python train.py --head_dim=64 --d_mlp=3072 --activation="tanh_gelu" --parallel_block=false --lr=0.0117 --lr_head=0.00464 --grad_clip=0.5 --schedule="cos" --batch_tokens=[131072, 262144, 524288]
MLP neurons of a small language model. Each row is named by its layer, matrix (up: input weights) and neuron, and shows model dimensions 0-191. Each number is 128 + 32 x the weight over its row's rms, rounded and kept within 0 to 255. Numbers have three digits each.
A block is one neuron, or neurons of one layer that tend to fire together. After each block is what it responds to, as a language model described it from the Wikipedia text at the highest values.

L4.up851:084151128165107130111111111109161097120133084173132130086061094135066157130147117159138151087163153078129122140163140171094116136100171126171118169135140085107177144124168135132151149150104117142155137108163077094105136111159143120137090121091120144110120117158100123169111137152130136155153096135172168138160081118072083151086133089091161135164044178122128103104105168077100061139177152153106079031098137098114084116120119117104158128125132149179137132141105178091098163169120090124069130044182141144099171078178173115149127131116116119145186167060111062142158130158167101202
L4.up1488:157102109094105152139132119092151160131142156127125094093157171110141142137153168089178056085120117111158141134143117097167154108110140162156092134188147132143169119146139103167135170189105136097158085136174112107165161061094131094122154134066129186190100114125151176135145134155109120120088157104102208132093183130099047159127119105082083135140078136133132139146089181153176140130167159126068164139147092123179164141082137172093133168148125142122147174058100254196129110157053077140136148127137102107152076086124109141154205181089126186137151137064152092136146190087111114176
L4.up2338:102124084009097100113113106142115144134110146156071134096122094117196147102142120159099103137175139181174150054103104205107143187133148116110129142168087140077159125122095181127117118201129174098120091117152167114136135073087123166139154220090170146145115152065150127100094138149163160102105147134134122111077196109080097146131135116088093111192106105130110076096123106154119118112133132099100167140189136141076108094133122146101076158153179084100110188107088211177095177164108095149056097134077161123141142128113133135132133132112131080134086140123108117079094189107127174144
L4.up2642:054107122139127065119158151145237100106166202151139141118118126116094136144115115166117100155150158103169086038104121187180089117122129139149118198160074147080118140132123130119147108102112120162134172106115122147087105072071091153143089048099086129141091201132191131176143202103107118122092143095098153082119142063149094202129138112122106149121103144099104128107171102106126104164151090077088063121092127097095123138132145098133114175129151141114093122065057154148112176140138064222139099166112127084092164120157098162110090165140106144135100126172135151160119135123122174088
Quantifier determiners before nouns

L5.up629:117142128119091189108163101162147152072215092136102136124120099132191169125102120119151109174039110149106141121145172122158159104106088115168208157114129163119124086066163117128138158129103099111145132098157123150113154135122152052126101125115108132127097148091092157101141152151109124126152127157123164104122116083098055133084128133166138128112134118195144159123121153106108090142112108153132161107129135077104152150105138122120081113200100137130113089105162152168106163185103187145133097127146145062104137155111100108181120109111165074123161141158102161098142120189111141148
List-ending and partitive words

L2.up18:114183151166125162074127154152150097155143120156123161121127164115138123101110105097081117128106178135098197155172161129132151126114129159085131041059143073148140130185155161132116104119093122096095149080117119186073094126139074182142118113183139116099103118156114133153082136131095173118088154115093113129165118169125124153076120074121143098167139114123103081161143119157133146123182071113172174071168104073105133118129094097122167168168111108098131135089143112144141163142150099168132145068089095147140158131113172140159137110116115163111113072146201113210043113189121096135
L2.up124:149140073169109140138099168153123137144193161184071164166165120107124106091116078117172101087127108160154148082158138096185171104134124128111132086157102146215096096119060073093145079127103144108135129109108118213138156154146108102097136153136156161179160136142117117107119121144158075107110172111100133144119171096139143182137132125193166113117143068135086138157116120067094129151152139122172127159144127206163111081144167101085109094141114184087137099111117103107117090174094193087124137096122118116186180106124127158099155134156130148087145092125129118137162148133115158128
L2.up134:059141147131148064142103073120162150147172146153108147125118172144097128151158117130150121109118126167163158126112161078136157124124086161098180085120118165119098096085125142126074080098093146124155178097141121159125093161180143073104127150074103121116131138120101102120097084058172116133153109070113155102181115142164125119146111081177174081134157161134121118120114136144172214139121112065152194172122082075133153138097128137101103114149070119071077125110134086135162084147115107127073128158082113117099195138145112211109170112123124107120120069064163135119129143150144114162
L2.up209:150160161117080162109056139111214139208153154111143123119123150133152105072172176139103088092092154079136071165207169141162120118136190177100146130151061140115166115098060051139082104143067123139134118097100115165108194164154121104116107076106120155103150091184188124077126111115155133165095134120161134160150109097138057157112112199151166114089101125091132148107113086155054166164100098111081139167133209155146122158156141121108146186138076098065126128160158134193196096097120099158139117178087167163125133096123110123181154077155094067147111145100078159149150153136139156124
L2.up1103:129163148125077113103088106198167138116180074213084090091122171133191078091087170129156086155173072087191138062160134059111155136143199188133124176141191199173117118152161063087102103115143091119097091102100196132127112096094077109094158126099106123134075203059094133099109150148127161150123145128132142104168070125111076165196090127116071099136151135140145154143115130131113163186056134145083120098134151118027166078174138132129163081155108153163133168122125141134175169138120139094162082126155121100127113094166131124142155095156122091104108090090129132180115123190137093122
L2.up1287:161174113136176135057140122112176149128128201109098112099204117137052158164123163145170165112125086131091022165147147131144178125152122096120134125102093146114148110152112211140113113127109123168094125075162125175121101172087079120081126125144116117075101159083100085144090152123124182138083138069126105095114171172107116097085073133136084176102136191120101144103096147035106077010095173097134101171158162114173144151140119064112113117142137107131140146152086181119119145184092118134106182165129180098153102132097066187122136140046158113131105125110120085094147092150195160149
L2.up1464:113166080151122173145115113141136109147121173113160136102123134090086096131155120180117116077171173158125169110248079150118156126193098155122110141142108119122131110149117130149167159122118141144140155134150148102163125100087125119151108125113079184140129127080088117125098157164079118100123161069081103113145140080162126171115119095129137148108154081160139104103107160098157058156117086088121099110078189120126095106109140101183152142099077067108127099132140120154127104113078162096113084053127083114141161162197144116050117151134116139144116149189191128200109116127118124134
L2.up1603:095109126070040115101146147140163154125204164167155129079092149113195134142140130136112115146091167135142171120143128208122164175128157150168134119139073093123130091143107117102084142169082141168108146103119147135142125081154053099135094086089106117116097104169123122116125115096158096168088118154130120158132159127143190137152137109105088102136133143094148144156151147118095140119148102174119169156137140113120076124167163046111113125144149109094138087104194150159085145083118150145121183130102100106143162170144171130171165137112122052076144133176089142134129135135135223098
L2.up1857:186115113174146124104180109120207126152215121118121209159165155118118115109058190156181099155127108133087158117181144134143136097097139226146083150104138156178122129104083159096149077115111073103143094142176166134111094112175131092138162112095109162098157083130093106120084137131084138111161155128104126095118160119132118083107209183158092099102182167161158112163141078132078095148047090107140142164112135149120130119096106146132138132105136117142138123122113149084145087097113106128141138108095145089156128135087133178174102138145138073079148150121130113159060143138104129140
L2.up1930:112172190057066164186142163092107167124087086139112135099176187091105088114126119136122146081138123113077107106170094144120101083143112150140091123145138145118116116095099179143126144146109128127148182178053125116109139080063123125165062139102100174080145124090083115146095174107175155136164119159144142160097120133073058128214070171142101146107180127106122069145180101125081086077159094158090110137082149201135102190173178147110155134130114141148157152162182152202102115146170158163119180150133102058185207124037124133091147164147142111141132132105140113131086153093137180130
L2.up2019:124132083084145138099120100134139130111180200174101074134151146141100138106165150143142152164079166099172123079167165090086133135122141146162093181128120131136115097152100180149184101111176188116124140149130139125134123078138043093092125067132110192114149156127051167142097125108105092174083099103105122144096070158086109162085089085095095142139132147180140128134193102101140111105110047143135133081159102162090103178124139126176110096128124066087119144134130090103100118129103159163120138129115119151193121112138165118091143057167090144109106124140143136088120077101171156128
L2.up2142:181096110176115080073119099103138124098123102160136116128095114125173100097153121121121125065127150125147130111113119195080113113159200130137107127177076076135135141092107154109111135135145153093144169108089105134164143059122072127066177129168123130089164151117116163107083063120151202145176087122186151107130138125111100106096086095126072147147195134124155117131165124094062103159104106078158146156149167080166083141121119134162102132066171150087121207078136134164131159171174058166099143109133147083127160154105115217120175140091125103100084095142101162104078135073122171148
L2.up2177:182097133142094117165174119163172128139113198147118101167139175110170155091112176141108121175118122121154124146166145169117141123169106183169103154088120165132151172125075135157222114142012134147077147100101129129102096158086128151184081105078174142108118115129106220127152093152100068084098136081048118121168164153133138089114091124147174144141131151142146195132174147084098132073147087105114162141153167116103124146149128129138131075144092120121095150167133086112072127127107137166152099081091102155161115094117114099159119151112125134134037134091145105130111135077119144099
L2.up2253:112121095141132084156133096139128100106175088138122120119121109138186111158094167133137171165121126177103101128127182184128144131086163126102160069118109139110095166162115126106148105129088186083152109107106137078121063134086071184104127125178174155131086077104130099166146095114139112104074144100141209130127154137154103113076160090172145121095141137210154131096126123105134143153109120115081161085090184130124148134108116131091098187171142118082129121124202127082101138127116114126129132122173170183130154101079087086113126067129213161180082142137152120061112082075073164100
L2.up2509:108110157149071125126088116158166104141147126175131140055110131143132128090171164122127111124137098153093116104171130132086169108121246129067152110168169060105141120167134124103144085137124110141112116159128096186103118118098087152097092134109153167098148117130075102076142114130179132166153129109136125122163097133103138098124128129134061167138132176099149123136125159123112205130166170176168143120121122072102159106121170140158104181094077133105100130130049167087114158130144043122170154145113145164184167123101151065147123103177141150085145160197137147097110101146115098121
L2.up2894:111101130114136128205125116112165155154119149157097121137113154134127166180072102150130156156160134143149166070122155135155139177082161166046129092139064115080106069079151107142150152060130165112161145116152144143113179149094104177093096143082037185148146063176158103142109147173068054061139083172160114144139166162121157112088105112150082155083176082136140135084155173159061106125120123093136234191142096129175136140194066091130123086136107110081162088117079120178100131144117182142122149114101126133122136107157078079125124080165135131099167152120171157135145156112086188120
Narrative sequence continuation

L2.up132:099160145205154104144126114122156122125081167113143129106145172137134087123150193143117101058085117108100139142120160142148136149153134106146179127123142162128098125160121071183060114155133116165162112175073152099096122128136147141076111123116096121179131115159119149145082134118155166130055115073182088047113074115075128164123148150098126150096156158134141148136121095085152126117140169133159143109114133069102121112097172187144054151174105187167120097141141169138119158159134158151123132148115147125133145132119154096203152087127114133123124111096098121106136109071096115117
L2.up546:086131165214111107114109163126143061123095075137125088105138105076172164161045112142086146051079117117122072098127140132178108157148178100145165102128141163113158129216122136112119196090137101112147136120149053169117147134142120125101102133119154134153144100113104138156113124097127081124083113160110125114108175144101165087146149168169167068103118194141138151098122077130118173115064215140115155123201102068140163169127117140127089186186128119182099148119153159107184124086142129142115131138147110110164133161106168129133125143164095165186147135141180129108125160100079178101
L2.up780:152171107134165147124106172135125096143091124167158104089116104143139066147131092130043195134115114132160097135157161166082093101150143111176164120100184123137141153150161163138118096154153124155201114149134140149200087130137158085084086132141037140124125115136116154135104146216150098117147169143132191086143070128125154143117111114136094112122173109189175060172089121165104086105123163133186146155092081145149167119151091147116152129094063158130081165181129166127164138117132162104110126126135145150120151171151120150131155074177091123127079098146082158127181151139120232123
L2.up864:147158108128174113116119142194135150167111099165092165123089131152149148152131102091158116099152204122107105137117165082122198126149180174073110109138174105140113117156083117147136122160139103148135142150134074185166114124116138099114136178140134086135070129150064135128173140162141054079136077106123119156140126157111145106105111177069120072145128114142132054178145145120048157121167150155147140150118103122110121101133102149069149118190117150137164128120163156106116151109104103115087138125134101094105091103097163146182123075104153108171087105091162209115153125125082239175
L2.up914:100121143088124096170118154138072091107098147088161137079106191124096130128080106098114153073132096106153135108095164078166117100096168111117080135156175140088122157149080160125075132147098163113121166127175120080134127144166154104162160168119165145131089104150142125126076103135151120100156139124138127121053133096152183102088150188113137121145109132180160135108164129191144097119093051150110134156171112148172173144041110140159144071109124128160161177102138138118115154103111110127147056103135090106124106178091117130144156117123086171137106157172104181116152113139114133198
L2.up985:108177150163136051119166155156124055163110109134110126118157155183138117106165146148077143103143192128137176120136121095115124138139208126142148137163089102121152114158099111171146131144183159153101181102156160117106207093139133121113140165151134166161166101112093112160107063082088073086106092113160104136134145129137150156150128095133104109096135148124136139116133141148110143124123153064149070123130047114098206108125120132131110131179131091091143123086164094134152206130106125108069181102116113114145150123119126152121130128089074118099108112089148156120122107106138098086
L2.up990:210094096100147125123164149128129116121149117112128150120125156126119131126170187056106117148086098153099131175075082165103140153135154201092163153143142151144128152126083143085178117133143111121157042137101069083125185162089112075157122133136121125179102100123094149114105112131156135106164100065066143095125124187138065099147063146135109110126168154149124129125123104153151107122098121126072138162123166125195154163129138112179149181118109168136145136144109135090147095099179122090091137174198171108132132149080132136140180125102156108087180112149131160110103135114158091098
L2.up1130:158167074130102099125115168151122126115160134157152112142074115093139080158139135109131148116125132099119166160170207112169135103095112107117109092104214116156057139159139160163130074194073109135052081135151160087156165123189136086086156152118133169111116129196106167122141075154185123140100067190080117132110111147151161131117135177109165076105155139170186138141183135202110110114131107097132141178107125113130102145137128144137099073109083151131151119103142118037099179125115143125108116112119086147088096132086119094171101153169099166147115118126121112158195195147185128135
L2.up1360:122139131156137108165200084194077152070082140074152079152164159083123142107114149145104103144137100143153103129126119084141174105113167143152193151079164069173143134127076136161060116164109147144111099145127098171037162140206150162190134168133146159161153133158068143136143087167098156105123078133139122139118158080190182122208211133104110037125121150136139098112104114150094150090192107154155153114114113175105135133137119121150104125133113132158158107087144124132131087171137073183106167193132169143149120137078150093178133109148236114119122165142114141139055111172168113143
L2.up1419:093118148147131125156144134142067110169077163172114107152151143174146109098122159198111140085123139101141087097103165152130171114141200178148142148131131160135125143195159076179104113151101078100060130146158053156090172129157115138126130151088087161164109059136137136119163100097177159075147065102175134098133110129064120123165155102100123085140111143177101163122121125141162075123112146131150182133131156116147112139135119127136092151167089133166120182108120186171138136112164138137157152157135107099118124133120148157162145102105136169105075136121158143126154127079114120083
L2.up1676:161119132109149088118172173125139143128094138165131135176171102099163131105091128054137149153128130129156131108110098170062120165139132095103141140159155159194124183099092093124172181197142082080073163112109161134109148087116136128122112110090102076119071090130108191117073104148117086132198139127072099068060119080096139121074150162109121086137188123070158116126106106151166150129157156176135137160138093144131116100112118160098172136111091113095084102156130106113114210116115165140133096123111167121188169110113167157178108113164160123082135123121115174128146085118136146140
L2.up1751:098178101152151081096105180163126152117090127140155086161103187098132158126111129162161176120163195088130134139080176110127149108178139149144101184089145128172099153104098091097106142102109112123107143165111113103077109074181136124095132114147063127124136108137151082106157096191106109110094080096164129173085126079068195065110129138136084140161084134117122116105113112153099112107127116126160107168143111114149158144113063157183183121097133132137084100124140122092109148140094086101113152128091128160181174170150126119122186113117114105095166107110120142160139135157102114097
L2.up1786:116123186157117146109161180107126157116083106118132114131109103123136092144045078121137105173135124171133143158131143177169160110124184128134195113088102144162107155160134142166187101138109041115175127143109062131148096168176148141101200149119097165126136147109096144154180124127175131087081073136101129069094145111147128156165101141170143101146122137062120145125137127162082125056141121095185169127124135071180158190185166183084120123098101169143184155122119138066120116147119107123122074138118093139105153126069125111209131093188140148122134124154065132097121090156100155142
L2.up1820:075193143112195154132184163102082128122091116159109190116159120150126127117085098131151108116149199153096119102065101126154070118177178170135105077134099168119131126158158100135090078104141093099156124115054101166108122129100137146132125138143096107131184121158113091077132101145122117109083067152132107113074144132074179158115136107133107077136098189168163113123125104180127114217120125104182110152060142118095060138139119149143158128159163119122149105161114142135156109148123119135129157093101228083180137069125146133147125101150159189144125212135098083128144105198101175124
L2.up2326:119165137149139133098160174093144087135151091084187071155122170128158110126060148107076144100106088175134075126139108107076124054065157169131126156159148080193128173140138169150108141135098130110132115219096085099133136134164161107108127093134169098172146136109155165093090103158187137143176079152107180075102097105077149130113135114156113090135116127098183134132194108134110101106099098095167107166102068132120112112184106157134105112094118154109148155130147182094110140145149125129098086153162168025103086082137124141097177067168122133133100153147087155118096135193164097113
L2.up2662:119150118134108165165086176144079129106099107139147150101129167110167098130103057150124133121135094109086108147116170113162111143084101123167170161209090176064161186116084114126177080102094162097089118154095156096077184144127161201124085148123134127167131079193147114185066096183201145059110156153136149144172099175117126103115126085145170142069072126198101149104093157154138141126157171074111183110156095056135096131130079139166063149133151115160108129079151152126102184106128135128092102157165145115157136143111115152107114136147153139123093083157162166141131080094101105090
Place-name hierarchy separators

L4.up604:173075168091125090142117114167105145121107162162084165110115105082140139082094197109191114167156091135099114106117152193110138138090169152129142181133137173186072092134124147125166153139174150135187144160107121179135139101116116062095112111171161193117147111136133135092116101070147121054133071118164088030134135114200132104090115171144142112198173169178070193077146181111113128165193128140105084173115106119151149075100132120141176162199131132128135112158106083116068121159121149151070132158133134111091150130119201096140175105151114123148134106083087137129109176168089103179
L4.up2241:116144193111126133188148138116059123101073123159141084093072132125102121147076157178152063111123145135115101106137178145115183076143139128067154060104119157146187120115073152155099099076125053129153137146078089156128134105180157035144116114205084133118171066157077138101112107109088055089104115102136120136128146130158109078155156169111100075157077156120143112127125104066087173127127110106139151166121141114079163111123141161105120124110089165167182179181097133151131113138135121110063091118135107092103046148103165120123138104155152129128118124139074132138126148144111161091
L4.up2418:137152096128095072137072118146135138160114078131093077132156159091156113082114177128155064145114139165094102171112156119171130079091183099123129085119125119128182133077140142108143118121044116155114083115117070115161164098119125074177095193143118132166103128136134144098100101120105086102156069060175151129136119153115125097106198154084068052137120139147143093117084122119193157145209111103152124117139131051090186083135125106150179177160112170073134126137129195156112146145157127152144114071139100145117147211036195115121146130124091081123149154111109179127172122095122084089
L4.up2878:110163133168154078105159123113159169129081112147084068112134151152120141105101137109114070112119122108116176128063101168139092149154145110121137107155144147129157074131109134210174125153097117169105129118078113168132182135155105118146147168143118073138133111165137160118056135110111145088135145059123166066136192089097158170131113113151152148092216102129120122175129167167148164095123134135126088068136114078133160119157154107136154178168073145137174190128115090123147144124111053162147122214166192146130130126142143118137167138212102099167137154132123099120135146180132088144
Before state/country name

L2.up77:169193093133181125167118164131104146158024099114074160123161128113142089129105139136087157120121104079112157097145153078045159168158124194126048167132127169169155171150131152140146180109149160163137126167155143117113060080143201173103083148096129109180149184088156161113089094074163085114144107140066138136137083171113092067128148172111108095192092127055163123191200142197096126068109190108087096167147158142164076105093077164126087084137111123150123114142140130074080205093124100073122099104176138136102118182184141185134156086077092138099130096107108077211107150142112134142
L2.up381:139142198082128111095128129099109090139114106125184115080146115119189194122212126176101120087158149064207072143121161087145160099127140169148120110113192147160111143160169133138116148126150144110158077102206152118095146099159094131127171211158126133118104105110177094103130124118101111142124039139107106147101129160143153122155081098152092138159095127142180180068155189125153153091102144124114128149135134199107093151092133106146168086096079085138166163127124126094100126148068213129133165150115156138133092098108144154124095172076137113139139125133133085125156076126097145122
L2.up977:103091135116105114174116144155113137119158119150095175145089184153135125098108080064160146208120129180118145079166168164097125048143154155110149151131117123078096166175152104195139119054113159187128113181126085145202135066079128095089042093141136130118078047110160089082128098156072132111118158132097101138111191127139126093219058155052167127126131188154105141111142165147091088053097138126140162094172138124140134103096127112099118119134100095120111166086097123170123074109105110130099118096176059141149131130115209110097116155137096121124170117116112135161147153138163091147
L2.up1038:157085107116121127101062140089122123099119127132149151139104106130116174101223153122127179155133193125131142131112120112125088139159089106227113148167139099116152108139160161145112116178198101126181143116077147163080177097103206189093132101087107133114138151106083141100125147092123113086154115110139094151115115175089156112144092096155153117136087146098124164110100151109091094159180107135157119130161131091148084125138115140186125108102107091174161175110107117134138168118182176115102156155160195115137114104160137139109150077096137171140095115119158145200135088139152184175
L2.up1085:123084150122127147149097119138100145087064135164082075133113155121113112108126128120161079159102167131094044148118079079100163132145109101139144153130184124072089057125120122171144136139130115114162103187153135174114180145113133100165121119132126122083147205119083039130182084104112108093113135119148087058120112134085158100122133188100138177133135186143118163139152100161126082134126170104123104113125069093092158127187149126109176116122094144155082162161161137080137127105113062139117115149170088138112085109081157115159176112085112095149185118067152138097115126134116151184
L2.up1445:137119126134104136098131160147141147096071149187142130108142145122155177116073085141118113120139114150141173092115174133110187102146109108160137203164110068109128134192096135179077181103186093077185090117209105146088154080119150142111133137147096136084157148190120141087138154081135131126118142187068105111062079115121144099123145143127111097143100115137103130115111090101131142130129134099122141172079080100106128094132110116096137113113137197165089102073117161131150188146156096134113140189177119036170164168179155132144128192111119120101156100108165192167159126146122192129
L2.up1678:091161168130153130161136130102117158126076078082094159115154176167148163066130155162115133134168106139098176155149135112143126080063101134146179112178105135095163050092152133075069205116141140105129083142158170120181143120147076115168101174150144162138104097102197148158120140163149127204151141121120089080115145079127084129107135191099122150156131082103091128089162156197105092141159102098060073088091111103154094143113121119114152106029182068164197123166089111122106119116110117145113134082172203131135131129128150167110160110143123118121178092118093107163060149074140132114
L2.up2148:101141149169152121139161098161070108107099104138167113066086119137143158114111094127057141113132158158099139158187132139119139187161103187175045123117140132126110057137131169142104127127116084134110045148138131116089135080129089097090105123098119149167178089158093143133112124112158167193109149130156088143105114094163101144138160180095096095107118099101107134129080123097129077109155140081155151108162078159118135066163160085127147175178181168183218154140137157117154139130092085109088143150058098159115178169108148098092118152095104178161099186161151146158128131158096159142
L2.up2150:122132088136190125188153133123135131140125135197134122113092138116155107149154117118133192175130167159113114073108165118117083117179119095145160168145172098186076144135117103164119182105137071143138117086162088105097174089138127114160169154126098164165139139212102149124073136086135067148151153133075142089118092122105153142107079158145107153175095145083072135101117111089138085143166115073114163130133148137097154166181103139156139136138102130135154155134133190207105159146152133108113168171074138106065163083111126149071101180102063107158128083183101129095177122124064115105
L2.up2244:184085088216118107090162087144152127139142137141090135136103148083116166127176163188145113185147105122185146127138098130168210105079124128092137130154126139127174120134120091136146129093148101104159131122166050154128112125175131131114097118105104138115120145115175108161109128141131094110123102129109163102143115123127128134136121120159145000157081155146099126130131111088070112115175096122114175138155148087171101131152156150113181108190127105101134100123044162128085189165112101154107182098093075088174155183148136144132156117076192105123147149118196111201109122197164127099
L2.up2408:136119206176135127148134079114083124169049039155155116011131138172107142101145079115134102140149060091102088171185161159120188046134090150107126141157138156157133142155134136108045186131078125158188066127189079152158195076115117103133130124108067157212086111091117136158108101063156083103143085121111140093111108137175144128107099178157097160144159138099173138128130109101159080156166157092129107160145075129165124155181133099116114098157112152133128089169106163113173084128102122132169132128125120095094197152117152133091090094082133151138139110171136132154145168137111163174
L2.up2434:108189124140177120155173184108084113173206156162150089110123139187096068072091072081183125190126151131132119110187126121102127232091114153125122156131095124079151110107083115126181099151173075208178124120128129136124104087132170107108052082102151144080103079113108132149113089118120117120171116105123125140157089101115151089110109152040107096117089167151143091078073077120183139149109134173093075129096109119142135123090089165115086146154091126162119074128109158150124147110139106119147130133133128147143147069191120047048128147152195107109151170090106194090168189147121162086
L2.up2529:100106116104174158133102139130076093096144146199131104097094142109149174132118141202143069128146109129144105116182115097074172113141177106186179080082127139157127113160115143126199083129113134094112068146175122168146159133065158187160129142155151164195101132136158125185148096113117186152111063185118118130082146145165186186153166174133143124135097159107133075092143106154160125142182134099140124136151108118073106155125104080063085152084092043156083120095078162103154154151071137088144126136061153102111168098102136118150184116125087064131132119161106154121160143155060139094
L2.up2767:097142117160164153083066134109089101155170059116112143144116137074219199184200166143171161110178062139132081186149120177131145078171159145126124154140100145083172110148114166145174160133129087084101109086147143108060129100175139130165120117157131125092144129126128088091108132144082097178133090109080144107088116141136169121178149169122106112121107123167151160124109072156145153107139163129093114092173099117110193182101158165135127128081144038123088077100164133008116111151127097141100142160170167152185145122119195094133146138109123121145104142178069171095177143160108138129
L2.up3056:092147129135133127142133090091108178132149142170125187110124125124177126147143092146137101154114080140181103113106131137104163169204121124097091129119137128141119116144166089178110147082123082147142087105140115211137060135133114199141089159148122123156148062179074073060142146142100084214092118142136140100093169127105188102139137097107107124151119125038132122117132106111140146149179107118150152048161151106103123089076067122127111161108160169109116111111141170131094119109125117080139121109108130115206159151102172112092068143122165121152137114104133180162088163116133109164
L2.up3063:079124225073152070160125131160115133150114149088183101182173119171110119179133112148082121089178122160127149138151112125152143180144185108080068160150150109105098097100099140133121143086112092142170054100139115085139114121080111164176191202164041198170139117100115065157094072144116138166133128175138112146104174066115092121094161169192119073141157126205120135113096087111112163095119104089095111110141116128131113150106198119096146127135184070102173142131092145142092103121101120125132089168102140117086169169096112090111070093085133120100109143182111201164172103129109154158
Quantifier and partitive words

L5.up2169:084111138187129177142130118176168150113162061129088121193078138087108096168124133153168160094140117102104120069050155108123194135122119165150101131122131126140112115121189136102113120076135115172140153103167098076100118100140070124107169090107112102159138100144136164171138170116116063071143167066088100109196072118133099134094090146138137135094102167143137093068130119091099132104142087183121098165112112084085128106148152122117085147122114107121148101126132127180141089105092104116119119133149117165114167175105135073115144125140141112172114123129180143137107025142095153105
Clause subject before verb

L4.up761:135134096090130117084138113121167106106200131172156129103144158136149206131153105141110058120188128071150055129084084153109076152092108087108116140150176135121113089102164153189145119120164188075091139127152141152141130138121168151100132152129063149142156100127064135151164140082177108105127053144125152094101159104151092146150146139088154106154139122155142109107093126145181042141191129139135154157096094114130186130102157105047094133132165129126157071152133098121098177152180038142106106102086111143144175126103122080097112144103105123083090093139124125179117118100133145099
L4.up1162:114126141166100103107156132089180132084141100150123107159183115129110089171097103160116129127133098133141122106127103093161038140089157136101128075115121094164107112101149209087124143077125108135147161096121156205149141145084087112070161153189166081123112149154211182067140152122099150103138143186142090104121118112119135053103172148103103125161144160090114122123107090119094152102133144090126132133127118106088123131103151122079087083197082103179171140123152164121138147131108158094132155086116188151139100066115120127142192139062119166059083106142128113180134064094116116090
L4.up2052:134143115104097129091134142179127134165151079125132139167228132081136100109129096172114147113143066060105140088167105091106122093124120132133177082091118141126116154125109136103143129092140127089125111152138141138150096121143160091175149105069146085161116104162130183073084059185108177150151048136137125161133139116139101126173086170131107134085140104140181132160101175134106092136096077116151117140108159092121171061098161138150129093132134126084122170143211149101145225115143112105166074152135095124134119146101169120097158088153100123165084107150079073109181094117131107124
L4.up2333:123139136112149145075122138121151100124186116109123086130106129122117103102129085139139148105138091094075112171129059066119156171150144124139087206144206147161159132094168179097147141099093161189106195089104095140104143118123079100123082129104109197138166093075122221068113115106137169168136094151060170116102148098107119071135090131179108101143179146099129135123078163103143133130133131057090165042104151119134106097109129136038088140134086082100099127137216137166093128114105090105143104152147110087133100109137078064103097143162115165120072153105119143172090122133126168129
Role description onset

L5.up1183:147118109128134174113145175177147071104103082110086104137113133147138120151104103081060096072149079119108138153089084133149132092152168125076129094126192102167159116137119145077135139157118109148094117188095186083158168137107114078159158111111149132106156114145130190114053067113166113098157136087122099123182129165144134154158124144085145115124140087133120097136112138115142115110142129125162125159078123100118148083179137135119124117135096220122106124124063099075108072112141175147165063105121100160118151111138183136126118123128147133106097164162080124137142110084119137105
Location hierarchy separators